python train.py --norm_eps=1e-05 --optimizer="adam_atan2" --lr=0.000921 --lr_head=0.00609
MLP neurons of a small language model. Each row is named by its layer, matrix (down: output weights) and neuron, and shows model dimensions 0-127. Each number is 128 + 24 x the weight over its row's rms, rounded and kept within 0 to 255. Numbers have three digits each.
A block is one neuron, or neurons of one layer that tend to fire together. Before each block is what it responds to, as a language model described it from the Wikipedia text at the highest values.

The first digit or piece of a number or table cell value, often in wiki tables or statistics, e.g. 8 in 8.3%, 16 in 16.28, 4 in 4:03.33.
L10.down236:158106126092151111154125154120146173094135108088123157159078129137139107134141128142127099130105110131155157143119093142117132135143140103134161126129155117068098113102124122128156122123121108116110158124138083161149110143133120161105175150158108146118117135119157123084112181128148105127100145177142125139148104109143152123098187151080114100161150140147144188163163143121132119124101
L10.down491:118087191165138162132144131133145135110121094139135135121116168097133129171117154158130124127124067156131109127106165087110145156136109179127144123153105139129129141139104134134152184108137117142125135132117158130126123140120126158105100121131130100130124157129073146107123131093100151118146145153186118101147120084112137127132132121102148100143146155159153042141120145117117126133084
L10.down531:144106124101152102122130140170080129096097148140122176129117132150154086154144128115143167134102166090127161162143129129139142132131100128140092118162146119156107076150139149148106169103130142116164088163119126168088150137134126110126165131141073140106126119134135143171109152142127108108099116117112104131077140096154151154083119109120091117132147125119121163142130096145113132128149
L10.down540:127136104114159130143131143114138149129168150097144098147102150119163153071152101118093148124111102098145140097119152097154151167097142131107107131147102127143139098126108096109164155141178129100082172131114121201171101140135120126091088130098133152117148154092077158176106151118112146112127095153139112126088141081158100144147155115073127119133119143104102094132129121109141100169156
L10.down590:090144102145116134098086122144125166133111123132138116123128092165153131138136142077143177137140108146103109086148060098141106107164151153111144105083117147151146102104104088140122105085092140147124093122142122079087171123128107108166111141137093161088108158126116139108115161165160114124133165117135144128144098129095124123120158112155099136165129139130155110118121109124151140123129
L10.down944:115135141120078136091112137087139131110144124162102150084138144149117126101101129142123146104114116162134117145150114164149130179164139129151118115123078106128119096135157151143106158084106114112151144163125131144118128133130188084124114155112145119146142104113147138153169095147134125157144117117143139169126092141106173119095162144132123149149129120148147160122158129149127129125125
L10.down1031:109115099127078105132141124121132083136119127150136144113149138152125109097123128145144160099138089125123129127069151135106139163141156105090118126128142147146129158161155097093158144160129127109092130114144080160145098107120115094140115151161214113132128069191105153176154139139128127145148129117101148137121172152123115125143107048143113143149138118119141127092120133132129133087105
L10.down1285:114163128109136159133142164124117161129115175118120123121124137113137153153157135142085163146126130128116129128132127122177147143137155093094143112091123140116137112133132119133147112088128152157102142133147130175100131115097157125139104120119108144129094183147105122100068167162120116133125085128108148150137113142160157131097138151127128130164107132141098118116157153103115151159161

Short word-piece fragments inside a word, usually a vowel-led syllable after its opening piece, as in De-al-er, Br-ay, str-at-osphere, sol-ar.
L11.down8:176116183129103122131155134113100099089087100140120137146116095140109134127167104168130157139093168087153127102121099159113142128113140138126148140114137122089135103106116163115164175127165118146100149118126150125104125140128114163132139130133169149127137141148137145163129100093171149106093154148141085122133104127130111093141197054123124110134120135134113134155162102110131114138145

Cell separators, digits and parentheses inside statistics tables and results lists, such as | between vote counts, 29.2, or (pen.).
L11.down1524:116119142159122149160125137135124111125123095143088145119160153164124122169195126115105168162077147054111157147165110142141166142090142133119125145135137143126069070131129141125132123133126105075087138156130157154132098114148155099093155128136103112123189121099178102116175139121153113123131140125129133110138147118123145135107141160144119110147084153175107162127162095117120097156108

Colons that introduce lists, times, translations or links (Arabic:, 5:00, see:), plus word-initial fragments mid-word such as suf|fr|age, inter|rogation, Plat|form.
L3.down219:092125141087144112143120098144148126106120117131100100150145107124156090096129139073119138127146092135124173100154134143129139125065139106155121164157110159178148135133119145096090117126127129119157105091165145133106104095152166139136162127124145113123134159141114127177122131085122117142114145091131136097095131158126121112135133104122106141134105105132139112156123099080145118117120
L3.down347:098117140135103142134108081146128119120106100131135129114134138125151144144120133119152127148096103172118151115136135118124156144133123166107165147125120149128114120161115140105132095107156144119119097139113120101109146143161086117120094119121138161152125107153124096086156125113155136129135119116095112114098099155093154087185094128136163119144147168138128133182094117117128106087099
L3.down393:118103141113119121113122126083096146092078148109159135138126184132147070149116094066124147133130121141156158067159163176132128091136132120146104140096155114152148127164092141103119146142119136116138123110144114140167097116136100119146112121158069104107103158129117095098131115117141140122126095137124157098129145109085190161123152166120108110103109164102111167180119126105129140164122
L3.down684:097124194124164130102129121146153138095077149127111171086123095131127136078097117156167145121127125143102145153146126124143153115101139112116094073123132125126111142130116118137143146117119109130138147148138107093104163139114104083141129090196119114136126080163130113098107097101151118112101149143099146150121132117152143120102102120165131181129167161084159119143108137138131111147139
L3.down1123:141112104126097127138135122137122112135114103124147128121093145128115107119154103084102113134160099148167148122154095155129140121113138137138144133178136139102123125118130131138111097095132160123163143130124123100134158165096109126105119142146131112133100148138135113161103092114131116132065097089111133142148133125148109134144177136114095148128087120109095088146138086133136144124146
L3.down1163:118146125123103129155177138096096146125127144110146151124128103137136146156129081157132093128086088141130147100096148134114153142144106136068145167127106109130128121160116118108138125135122076140119168142105149076086129163079162138117149097146118140107110162155129108151124160139167126129138136090171165100102124138117127173106097100132128116125131157144132133149123128128133142094094
L3.down1434:170124130123156142059136117133160095138137107178113075126106153136157154146092070130107117136106111153093165144124154132109127164103167123174098117096123118112140135175142135103111149119127107133149114114127129117123115131141160138157137128118154128138092126204081159142116164136161113120104110108119146153150130132157114102148136092134150144135050107137123141124099174112100152165101
L3.down1465:123121150098099133137135156106122143110110125098122119162103148127111102114139108110134122133080116148163152113118129107125120108117163102150166115164139166123122136088157141135142177088143123105145150100156134131194138126147126120128127150103121122126102108144141106141107119100107095129104128120135101070082143133119131188100101209104089127123123129107101097158095143145108156117139

Digits right after a decimal point in measurements and stats (1.85 km, 7.1%, 25.24), plus "and" or commas continuing a phrase mid-sentence.
L10.down126:095134095116117088173128118122122146125136126131160159110111091128151073117110125111144126136122139099124151138146128152112123160140132110139120097126156104125149118133110130116126124113153162103099115083127157137151184163169161095140126124115096115119140096159166140100111133129086144087149130090120093128106142134129116102193079135142136125128117131094163125134126159122136123108126
L10.down156:160076164095130094158140132096118126157127120138141095072088093118103143121148124122131119154129155119141142094168123125114100115168162116120141131125111129085121100178104146142110081121170137142110129136118151109124130132128123164145105123139171144161091199128118101140136154127137102102140173138107155103111131121089131105103140123126097107116131157130090117102142140117120127144132
L10.down839:116117133122137121132116107118157089149129158131141108100171168129120108141091145145161139127141091164116116137150091121116113152140124120149102193119129119133112133149112099136158099114119092165134142150105139161118124108125075141122087185146133132116137131124124095143176110134118063170131144125151110119143147103141118133112151123116136100149161162153118145086140125092145153078091
L10.down942:134124159100107166135151152101134134131121107136135155118149125115134112131156087173176124152127158198113163127150120114144125146107115141163129123082132096143124116105113158129120097103114123119131153140140149124149130166091167167134099149103069138138107172144077123142074145111132124122104187098117136128136120139101149149119092126122121079141104120156084126154147156098098108136170
L10.down1138:116126130124089122090132129144156138120103134109114082118107075103159134106088101085066132165145150123144134168113158115187141096115147132118130139137118095101100098113108160137126117132141190109141107175111128146128122119080104171119135136096120122116136114136144089089129131114128138143097161128163127142134124099160135132152098132128131128110157167112173130130158137101142144122142
L10.down1234:120131179153143128150145112127099142123161134127108134171131128138132135143131090137093109129095132133131156138130109137158099124177139153089088123129112083123116151122128140141060105165188116106082143106130107175096130106156086177117157138109113154131156148174145152109120130128130139137116145113128153123128144131157125149106136099159107137139121105141116116176174103098131128136149
L10.down1481:115139120113095129146147159159094138107096097128128143180106111079099101116109128120136173130124134132160122113107142144177121122080138127132126115099151140131106120110105133108111082131118153096111098137081130077129178146147120162148120136089119145115111134159164147150102122094131151147168131111138111075116143134139107066139149111107120144111187155123149178100149132123106149120125
L10.down1492:126142143167081086158130157121126103130118093134105108150122103133168136130106080088128139161094107155134140079099167123119140143150144129146124124126171115118116120142133146099115187124167148118129128115145138114104114131107100085138156132077104157146136133130167156170121141111148152108113119127143149138129106116145151123150159135114115128136118130097150174100146143128168180132136

Mostly "in" as a word-start piece (input, insolation, insurance, in-game) or the plain preposition "in", plus short word-start fragments (etching, terrain).
L11.down173:123129116112137118107128154101113139129108081126123107172100157141117188161119146122176139126119108121135122110101176136127108138108138176146105152141150139101121132138132109130137138156133113136106136126110133112165133156142130120109169103159126157149123180098128181143140119134116103072133109106156105138151135148156077100140121114096117102132103135154150096145123128089132127107112

Short subword pieces inside proper names, usually foreign personal surnames or place names, e.g. Abakumova, Vojvodina, Piotr, Jaffer.
L10.down22:103129147164171125117174156125132115131114119156128150128149081126130144118132143175110154129113161128084103124126118148113128100082136103114133111156128202115141112106156139105148136114170132132146077155137114158073147140128130118154148099115108118104128144162175078142115164156113102138145125116137194105075112152123093105103111129142140160106082102125163145119103091115130157145118
L10.down316:133157117113104128119129106157141121113135099123123112095100141083162078107147151166098123160128160114179139121143132124126159120116108124101124105104116132126124036118137167090154104140159095133146166139133146161092133140160150116131141113095092110121164100112126112141093124116126103107138126165160166129162144154117133168123164098127112129087131084150105144093121105145131153125115
L10.down473:137123074128113129151133147123097128108135155113127147134142128149096091118113098165109092122115125161100152145148092120150135108147109108167120128147114131101165107113195114130140147147078125162127149137119130117106099136151135147127098124112140096109131086162115134125137129093083134169133114185153140144141088163148106108117143158103149145135104140155138118138139099148138097091085
L10.down848:131101142075106151124094147130143120147130126138111117120133133115112135100158144130110097138156167163128132150093119107091137132131115135133132125143169169136150105154110108113117083097145142144139133124109135149097165129125116176155170139133137160104134129122128109107137138100075104136125143110102134130122160159106135157123139135112091126133127151138163136144132111130083159153132
L10.down1003:119119113142096148146129180133098163113094161109119093149148143121139141135160135173078157133108113128097162120092114122080145167096158125152111131121119157128141110138111158125122125164133113156157107127104160127129124115109115116154147116145151139105106095142130125086070150137134127172133197127141138138098112075112106127151114127088176187144150071103113136151157121124143116109147
L10.down1317:177101107191114132119153171176111113112133104137152096113140146121155126163140127118150102126104094103072170138121135139152128122123118150140112125127113143137117128133162194063140158109140141131126157103115137145089171153118108141118163122133128143139125133119153121111119127126130117171168176089140161134103123157137151133113101103076104144080135076130122123124098102111099148110098
L10.down1477:147107126118125140117164140148116121135115127097126146056112101123173113130121150148148132134123192114158109141157122160126168095162144134134134108142117176108119124113149150098146192115140097127112165149139104167063199153140094103177139151117097106104154124156172113090120146158119141116152130129105151132152094137120171121150100167129101143125114126118159158157126148162104095126138
L10.down1524:121132128129099114186158150118092176130130139145135148113150066179106142111128129145140121140120106138113162139133089117139176144170142134123139128105169134091130116146130152105157180144154192172082162114147103150170102115133095122163142137147145100155122119115084127121124168092122200112169103119090115097116131149135154112108128102092181107103134092148152121116122099123121103118123

Coordinating conjunctions joining noun alternatives in lists (or, and, &, as in "paint or turpentine", "Energy & Environment"), plus "or" word pieces inside words like tumor, donor, Grosvenor.
L3.down32:064186151088142098102113129145092122130167119110155145121137143133128159128114154121157098118124115114141161119138136146107138128127111095099130128184144117147132124133119135138179112149134120089095122118128102157089146158143159133128108101136044110138124098127114132171150132148107144131149113138139109104105133104169151133150148139128115138144104189114177117137130156134139116120140
L3.down296:094132140119156096099103135138103059124122141137099135128113092127110173134186117164181111132139112117132147123112140102123144111136125137090143122165105139120160144093132063108126117098159144103139133118139139157131150123165157128119090104125166086098148162144110125158143157170106129119142135132131124128128163110110140089115145142136176152112097123139164103111139157130100154105125
L3.down391:121109126169145175141136153151125123133148126123139134113118168149153155120108121166111129129142130154111101119133167091106145112094103121140112145111161140111105132163089127186129120074126140124132122138129150154146147114104116126121086121140058135152126112135086098104088167100136130127056110159161092137083158113137130141153147147118141107137150135123144127144118140130138082153139
L3.down416:122141170158167113137130135130099117119131093127100135154109093125163128122214126160155118136157142111108131117155156105135153112106123118102122127127126159100136129118096164118135071092126146143142154126136116105139137136091158135114109114117091088151109160133103116120114156179140153121144156125115142171114145139122158097101146145161127118144096108145105133106125140145086136181129
L3.down434:152093116136103128112156073149068099178118108110148156128144118156133118120145107108106104144130102131113155146148135105111139144133137107096102108156101172151132136128184139123127141101139134124136125127152094109130126142126175172151086123174153114108128165165105146155109117151113133119134168118121130121128138117122144111145161184148106131107112089135126117116127153109103117141115
L3.down461:122141090111120112176138133154122176114110157154101151113136133135148156098143122162190121146124101127125116138117143130138131169155136097139167143122141189133165116141139142145085078142118064164151110150112145149124135113084094115143115115111111103114137134123127108113109119107147120101120180087148156131187143102150150081121154122138118105165102129137122112140108088120128126095122
L3.down616:132138133121112137147098114095192157152133121114116157117171151142102095091078162109154151138167097131140112158149063126143150136129127145161144147144151124143147136148110136161163144126148134152159129135136140090103145149115094115146115111128124121118151086115081095132166104134140083138143118132138122154123125091137137080133110161117106132138112153070160174115100129122159138137109
L3.down673:170148110126122131146123131121138132124144135097148139160146070124149146090128108091118123127179147109118116140151109124170152125130133122150146159128123151085150125140121125178130125071158128108126107144156163159155116105143157173147130110126115150173135150127157141100135123129162114132127115106154121147099112087066138119115101176107128130126138135130117117078125158143091153166157

First sub-word piece of a multi-token proper name or foreign word, often South Asian names in film lists and tables, e.g. Moh(an), Ab(himanyu), Tak(kari), Yak(ima).
L3.down176:130145133131100154163187175110122089132130094142109112147098140150123131126164110157154143125125130115143115140146132150130137192093113071185116100122092113113121129125136153143138138128132122136138117125169110145129169122105113140120148127087101125144160155133129143111156112141108158120145141163111154143127119169138130138138149149159153143129145120156138152112129150118120124133109
L3.down307:068167139102091105081143117102089113093114158143126167147105146112099151117125153113133173122126108115134076162119157107180146163144113127096140101132135177126119125135131098071094106109089122088125123127134102131103134112120160102129160121136143135116140141102133141149150096119168140116148139099167117160103118101106121138100155084148134130122141170159069107130126157150117115123159
L3.down432:103126125126183085096079106152130131120127126118158118093142126152144174103131134097122130107109090132118117109100091109112134093136151142106095130142121117132126121150088111128118107131143113126131106138145137107122115158136126108066093123139105078137100099170129130132111099072154140123116144141118113118187177130105129158142139137091122168110107095135107109142115112140104119179143
L3.down820:138158117126106105118114115121149126143134142102174147098126110125166142146102167154146132113167152126129130138115162133124129131118107086093128145088146150143114121146155133110106108140137116112162095113115082120088107120169148127169161113127120137136131124132108103113112130136115117123155128131146103171096151115076139128092118130129118135113137178142133093137138119170125085141087
L3.down835:097144148115122111108108139152113117102145137092120118124101116156186124159151116155094128121128127115089124129124132130142144090148102071143128115130137143092152120107132116124100134169117121120152129105093154145109110146158135142138118141131077124088088152112123081150147122161099123132164139171153093102121161137100118140089144144120112124146148158114107191117123114163159119138140
L3.down1184:114155172135111128101089124156128155146125122104149121116146080137150134151100163126132141129165083138137114111127122122161095151155129096137091153170106082117115136132075151136135120134127146100117154134149147103127174147152123153158161150136092135131099156145108155096100111115161144134140088099118167084139111112095091150144102112131154116135106123109122063132141138124135114166147
L3.down1311:150130126101144124145118108137141201124119169096083136108145101122086125111128076145164109123121100131103142140130148139135165167080131177119136121171164111115105121114094113055139103132139149133151126116079143148129136109170130158158138108112135116132173120188133169158120122117173117117114111130133142142095109095136145094192150172115149099116095124124111135131127126143153157112126
L3.down1426:100112111138138125094106162140105122111107091098074166143130155141129117151131143193114152123089107102127167131096152141126147168187098094107144117118130163083148137116147138125076129078127107138153083122101113159142110154141217143131116106136148132069126133148132125114142148139137155124159156148179120125095104136100076167141158146144129131131145149115124107143135115119117129125100

The first sub-word piece of a multi-piece word, usually at its start, such as or in orbit/orca, as in asthma, per in permeate.
L10.down135:133161136074087125101129105100138132139148113143146115121125101099085139140164120128112128120136138179161164103142112145152111127115056097186091159128122122131130130104111138130126113142141136113125102149095146134099172130163164128126185137146113101132107141106190136130105115092138179129125140125111097128097146107167114116129096179143124127138134074121134111154110121127146126098150
L10.down410:089148137166063105131118132142152164129120113134109121082139150148117084088109118153107109107171135161079132144096060084161139142138136105119142138090155099098132145108110155150136100128094138104117130154133133110130062129113136155139142156115139139117111135111172133131134141113131101133097129095157111113120169089106130103154135135122136106156100138127134089153130139125127124100136
L10.down460:119105161148142129096107184103059140119056129129111128168120142125103118095152055135185102123155173085136104138138086131098174129117117139104120112140139135130087131109105085099112174107134134136095128158131105131106159123108153093146150127128099112131153137138153143138173158110135130115114119131141170094114139147151136104162138124137100119079101128150128169135113146131138130113100
L10.down581:097063110128145129112088131126161131130092140107115093152098172124128137114133132125113142131110118120108151098145137154137117128201124100147153148137130150135126104123161104132133103072130099158150158109127119123129118106091111145095092117122099118157100139133148147177102110124105153138104124137165097148123130146158152133145104134143140136125123162140152123122113165117141155092135
L10.down740:121146130079113117075157105142136128125137154124108119123136167129125128160164138170121157147144123127144124142147127130109121112108194151120143108124124150081126103092132099146149169108142098134159187164112152117139119084104135155152141115102151117106151152125123085167114149131149085104138152169120167104112128141095098139123117153120128189107112167154145127149129115149141127075088
L10.down766:083153106171108104151102101162128143132104143145175170119105158130122107111114105118136122136147107134166150066128150140097163164141117112185113121097184111111111140084104149074122138090150141145128115121112149128149161116135095110125128155143172134116137109148188147167126128103106107110127194129134127148095126103107150095107123116099131117122135077124114079141123158091157121106145
L10.down856:159120115153113175115148134106120113097129086140093120149084139101159104139143137108162119131154149081114118134084084113121149121143157170115166155110150114127114114139137180108145102160090137136140083136135142138098140140110142159120112123132142118123168120113159182131175135126114134136131106096133121131099127185141108124136127105098151142099114138110097082153132116113162110120129
L10.down912:174113145136098120109113146139151111129101138118122119118139114110148142154129123096112137131102128148088125149120153121102145146156118122115122123106099136097123072142110136126124160159114164190150137145134168134122103141133105144138109151122128153124155129115148118172119139103143121139145062137148196181120107126117118130139115103118140120148121067116155103114105122112119126157098

Ordinal words marking round, place or rank in sports and election text, e.g. third qualifying, sixth place, 26th; also table separators and list dashes.
L3.down4:167065127154123115116122123163097164139136093124144149136133105150147105166091108118135107128146104122125091112103086134138142098182111093120113099111143169109132122148140130100155133117157155145111149121186113104127112119103140156134143108099157099150147092167132115122145116127117104119112151156118076139105092113150150109106114132143113129119107114153157159137144145141160138138147
L3.down11:148128096123132149120121132077189108104157146154124116157139117158101074099116151116082113113087107160094145149102149110123118142114104128110105135132140138148138122147118148142088138114172125133156122115145084170179137142141087136096093105116115152136139173103136137094066128080114141135151142100158127114102131138120107105154117154089096118107136111142151189177112113120154144138105
L3.down637:122114066114178151141114059140164117107137127137107096129131148142131105154125158124119125131115100097126102108132139119152104147116126103151108153113160119126097138147141120120110135124153124130148124104136108109089112111078109151105093142153128129085130118129126114103118158104164152135110103120134105102169111113130134136141187156134113130156108121139163146131154080110141116119145
L3.down788:128136108123150156139078121127115132136086098162113136108096102147132110127105115142096110138112118108143139136124137155111129165100144123101145104139168121123142126106080096125156115133127128084150103128128120117113134155142170099158132077118143126136123155111111069135108132166123115138118115117168167147146156108120144167131155146159163154126110163118138102148085107124132155118113
L3.down1199:099136128107164137162141108120162106144178129130146101127120136120105090143093098130084178132174113119095121178147144111134175081142099098114101123137138119143097118139124143145090147105162144117153156141111128113112069096110141141118094119129145143099129102102143115087123100130109132137185097101147165153104116113126116154167107134120079141159142176109154094101121108090117118129115
L3.down1344:101142127164093162136120146107095096134153132132143091216119147116165167112120130137118178130127136138156130129103168198106156101123135147134124101147131075140146112107145110137132084136132139128134113156144108138111187148117103070105161148125060098143130131087128143144111129153133144141166109104152104144153140118135104135154143215115140138161121135132136098114141090150175148120151
L3.down1347:163137083076161134104116142097110133107130109185131126139154084143113147131102107114187103125085145105131110181114093119146114131146107098107139106116102160158085125130140142133141105197145135095121081115145073089125111104165145113147108118138138128107120103105129172121169173197172150132113135100093166152132107167138137146159171127109131153151150139150092135113129121122101158138129
L3.down1503:140161145128081125141103126160168133121123153119116132133093153138115143084124109121092182147110109163135111145161121125123134112121073124084112106145152133128107102117100094137145129141114147128141126163110117121075143147121114104152154121086164126149112141106117121134141134166108146139123096150130156151145152135149097161121159127078115121116158129123162111144113112141129110129148

Pieces that finish a number or abbreviation right after a decimal point, slash or dash, as in 1.9 km2, 8.8/10, 3–3–2, i.e., a.k.a; weaker on mid-word pieces of rare names and spellings.
L11.down566:114150129174121124130127148108100126113133141109095143134169123136112141177148131117144153135152136127154095091109107131187116120115145154144122103144102118096119065116131104096127109154134141135067120108135110103169130111139136111118128128103150152142140136115129161106129079136129156124131155111118115117105116137089111125125098086154152111134122140157094121114153105088070140131124

Slashes, hyphens and dashes joining two numbers or words, as in 8.8/10, km/h and 10-year, plus cells in tables and infoboxes.
L11.down810:143110126093111152140149144126094190080133132071134131151122102121101143111131138151178090137116096121118166118108125160208118116121173102097161146138119111161100122133129099087152092150147149121181119133111137121139128161142140147127126099095126135117109140129170134074148128132149082092128127137145097127121153097121122100135175087134124132126090121145106122122127169106098133130102

Degree, minute and second symbols and their numbers in coordinates (46°35′48″N, 120°32′); more weakly, numbers in results tables and stats such as 45.14, 15:40.45, age 34.
L3.down283:143152162131086082137130123124106133091097099116105156153110107151162137135169083156106128129151143158120140072125158171153149160152138094140095108096156137087136139150120146076107119147133153091163099161116136120109070094122115087093149142143137135129131089152157122175122111140100107135123130210152133128161104169176130129118142161102102104100073128125152085119125142151132103138131
L3.down288:141161114136115126119145112133109048072112117142134145149139174114172167108134108160111105127143081153176137130088179142131106110115129117085156096109071172142128137142109117102117108109133157162133102136116130113168156128119148104119156070109149135157140038091076132130110101119107137126094103134148166122146144154099113122114098138159149101189128129161116107136101100170150165131126
L3.down438:105118158115123084123143157109122132086134131126114127136119132112101110116115123125124134103114118115107093180122119108119098176146148127144115142073169091126135118106096143136103148122137120119106118103143192153132139161166167206120115067083130124131108122094114112124108118138155131100125162114157123126114138073136100138121127159125148103102115147167088128157137162113103136114137
L3.down470:142125103129136106090091155130095140066177108079133118155121038093112136092112116141066140106152135142145151092109133146106107167118130125104107115144148122114097138065136113142110151095109111121144134130072122146139176125172135101145105150164161140097128139082125098130122130110120140131114151181133105145115121123131130169093100127152174123123145107160139144150119125112171079148149
L3.down611:165096134117088107153146129143149136131164117139099126181110127098110112168143083112145124121150123137148156138080137133119117062128161177101132128127124104168127120134085160151146169069131140133127092119114125116122128113140133148090087101113134146123135141111148135123070083138151116121145126120156126123078105115103138094139123150084123128117153096113092129135143168089104129160122
L3.down689:138139130067141128168137094172160129105171167106140136156156118121141143117106166128165126129170131117126163113111166112145168122135116141159181144108135111094144115086111121115137115126146131148122121118139138126134198136117148068068082143113123121131135131156144144090138124089118147134122122127146128144097141121155101136111112106154136147128122132116161139112111108113146139138108
L3.down706:173145166107103129112125122085145148133110140114116127105114094150119123186081139097128146130124109149135155106132139092118142108120148154141110167150146146108154128137144116118108133134142135111181155110141141178102125147141124141144147179105160132148094123082167125112157124137132137113137139147114141103136138133162117118141109131092170127149130145095177106108097127105102078137169
L3.down781:155169146134117110136168124152126145124142145144141102158154129131129091125114124131167098102141114110146112127146121078113119106150181118131129143093128153144107138126108109104172134107112137127124130142114154121153136106160127135104080116073079143092164105165116157107128098136147091123146150093139107104138128123148120108159144139125139128108134081102159065074140136128132113132105